config = dict(
    num_hidden_layers=9,
    hidden_size=160,
    num_attention_heads=4,
    num_key_value_heads=4,
    head_dim=32,
    intermediate_size=640,
    vocab_size=8192,
    hidden_act='gelu',
    norm='layernorm',
    norm_place='pre',
    norm_eps=1e-05,
    positions='rope',
    rope_theta=11300.0,
    rope_fraction=0.25,
    qk_norm=False,
    attn_scale=0.177,
    bias='all',
    tie_word_embeddings=False,
    parallel_block=True,
    init='uniform',
    init_std_qkv=0.0512,
    init_std_o=0.0135,
    init_std_up=0.0512,
    init_std_down=0.00604,
    optimizer='adamw',
    learning_rate=0.00249,
    beta1=0.9,
    beta2=0.95,
    weight_decay=0.065,
    lr_head=0.00593,
    max_grad_norm=0.5,
    warmup_steps=267,
    schedule='wsd',
    decay_fraction=0.641,
    decay_shape='linear',
    final_lr_fraction=0.0,
    batch_tokens=32768,
    max_seq_len=512,
    doc_mask=True,
    train_tokens=283800000,
    max_steps=8661,
    dataset='wikipedia_en',
)
MLP neurons of a small language model. Each row is named by its layer, matrix (up: input weights) and neuron, and shows model dimensions 32-127. Each number is 128 + 32 x the weight over its row's rms, rounded and kept within 0 to 255.
After each neuron's rows, "fires on" lists the tokens most often at its 100 highest values on Wikipedia text that the model never trained on.

L2.up403 [ 94 162 157 127 132 128  96 150 112 150 124 187 138 145 141 151  71 150 163  95 116 145 122 154 160  65 146 171 121  62 115 101  64 147 148 164 155 154 103 140 164 115 149 124 123 119 106 140 128 199 139 173 133 105 131  90 104  85 135 136 112 194 137  34 113 103 190  98 170 121 113  80 139 114 118  98 137 107 147 189 143  97  98 129  85 117 124 151  86 222 103 103 127  78 158 145]
fires on: "%", " support", " same", " members", "ographic"

L2.up187 [159 146 129 192  92 117 166 163 122  54 108 153 138 120 159 117 130 140  96 103 153  44 177 107 125 118 171  92 158 122  73 116  97  73 155 162 138 110 190 139  72 154 172 119 129 146 163 181 101 118  86 149 149 138  83 115 144  81 121  90 105  48  88 135 153 105  78 119 167 163 142 129 118 136 131 115 155 129 129 142 105  56  89 108 150 137 145 191 177 121 121 168 136  91 159 188]
fires on: " is", " •", "}", " election", " 2006"

L4.up394 [ 67 129 164 148 140 161 145 122 177 155  98 135  79 180 152 137 122 170 165 103  82 151  85 162 104 146  94 177 179 191 107 172  95 128 148 159 125  95 130 106 177 130 144 139 189 112 185 135 174 147  89 119  81 144 104 133 103 142 167 141 132 143 142  43 123 164 142 165 117  73 124 192  78  85 153 130 154 157 103 150 132 153 146  48 106 145 109 137  82 168  68 164 109  55 124  92]
fires on: ":", " have", " this", " it", "ren", " with"

L2.up415 [117 135  90 189 133 150 121 150 129 109 149 164 120 154 169 126  91  84 184 140 127 105 155 158  75 137 132 107 139 103 142 116 148 152 156 146  92 101 161 128 178 148 150  84 151 114 146 198 150 165 169 123  99 137 159 106 134 105 155 129 118 119  79  62 160 132 176  85 117 157 116 112 136 121  78 114 181 147 128 160 179 111 118 109 121  96 136 140 125  76  74 104  81  73 194 122]
fires on: " who", " age", " households", " residents", " suburb"

L4.up504 [136 170 113 138 139 125 101  82 126 116  99 157 111 110 128 141 166 129 140  97 109 142 183 122 125  83 159 135 120 114 150 106 149  64 110 134 152 145 163 173 155 109 100  76 180 154 109 159  55 109  87 108 118 126 112 124 117  80 122 159  86 178 105 128  70 138 132 128 152  57 174 114  71 152 110 146  75 135 127 114 192 144  99 124 124 161 110 116 132 110  92 139  82 134 179 127]
fires on: "ho", "uki", "shi", "mi", "ui", " Su"

L2.up240 [146 178 151 213 101 123 165 126 106 112  97 162 122 112 216 156  79  90 171 151  74 109 156 104  84 130  68 137 106 111  97 154 171 119  87 145 154 181 108 125 158  96 117  83  64 107  97 188 149 169 124 121  97  94 106 127 124 175 112  97 115 140  64 164 178 133 137 188 165 166 122 142  82 103 130 122 125  77 140 153 144  82  74 171 133 123 155 141 152 140 160 178 145  79 119 156]
fires on: ")", "5", "^", " ft", "ğ", "ş"

L2.up159 [137  77 141  87 163 151 158 192  85  40 137 105  10 136 103 145 133 125  90 130 147 116 107 179 141 160 107 141 166 130 129 113 139 121 106 169 153 108 144 135 162 152 160  99 135 119 151 131 141 111 125 156 148 135 138 131 142 169 105  94 114 198 139  88  77 148  93  92 112  87 160 179 111 102 154 101 136 164  78 106 161 122  95  83  92 127 107  99 150 112 115 146 144 161 159 151]
fires on: " No", " no", " Jo", " ex", " exc", " Mc"

L2.up469 [140 141  84 130 109 135  84 139 156 131 156 172  81 179  56 122  57  69 126 125 189  89 171  97 103  69 158 152 118  91 103 172  59  93 100  76 150 116 185 133 114  71 188 133 156 170 115 161 133 159 138 129 116 130  94 135 119  81 127 164 130  62 174 125 184 119 139 138 134 149 123 114  90 116  88 130 154 129 118  75 103 139 169  55 124 107 169 147 142 131 101 101 149  71 168 103]
fires on: " set", " draw", " war", " there", " pick", " based"

L2.up315 [145 129 152 110 179 150 125 110  70 109 103 121 127 144  95 106 152 138 141 178 154 126 118  94 175 110  68 156 116  81 151 105 159 138 165 123 197 164 141 141 125  97 117 149 153 158 193 110 155 130 112 132  92 121 131  87 115  98 145 109  86 150 106 156  86 110 129  95 188  76 117  52 151 108 208  79  64 127 170 129 136 115 142  73 102 148  54 128 131 145 105  88 129 127 171 118]
fires on: " March", " April", " Act", " by", " September", " account"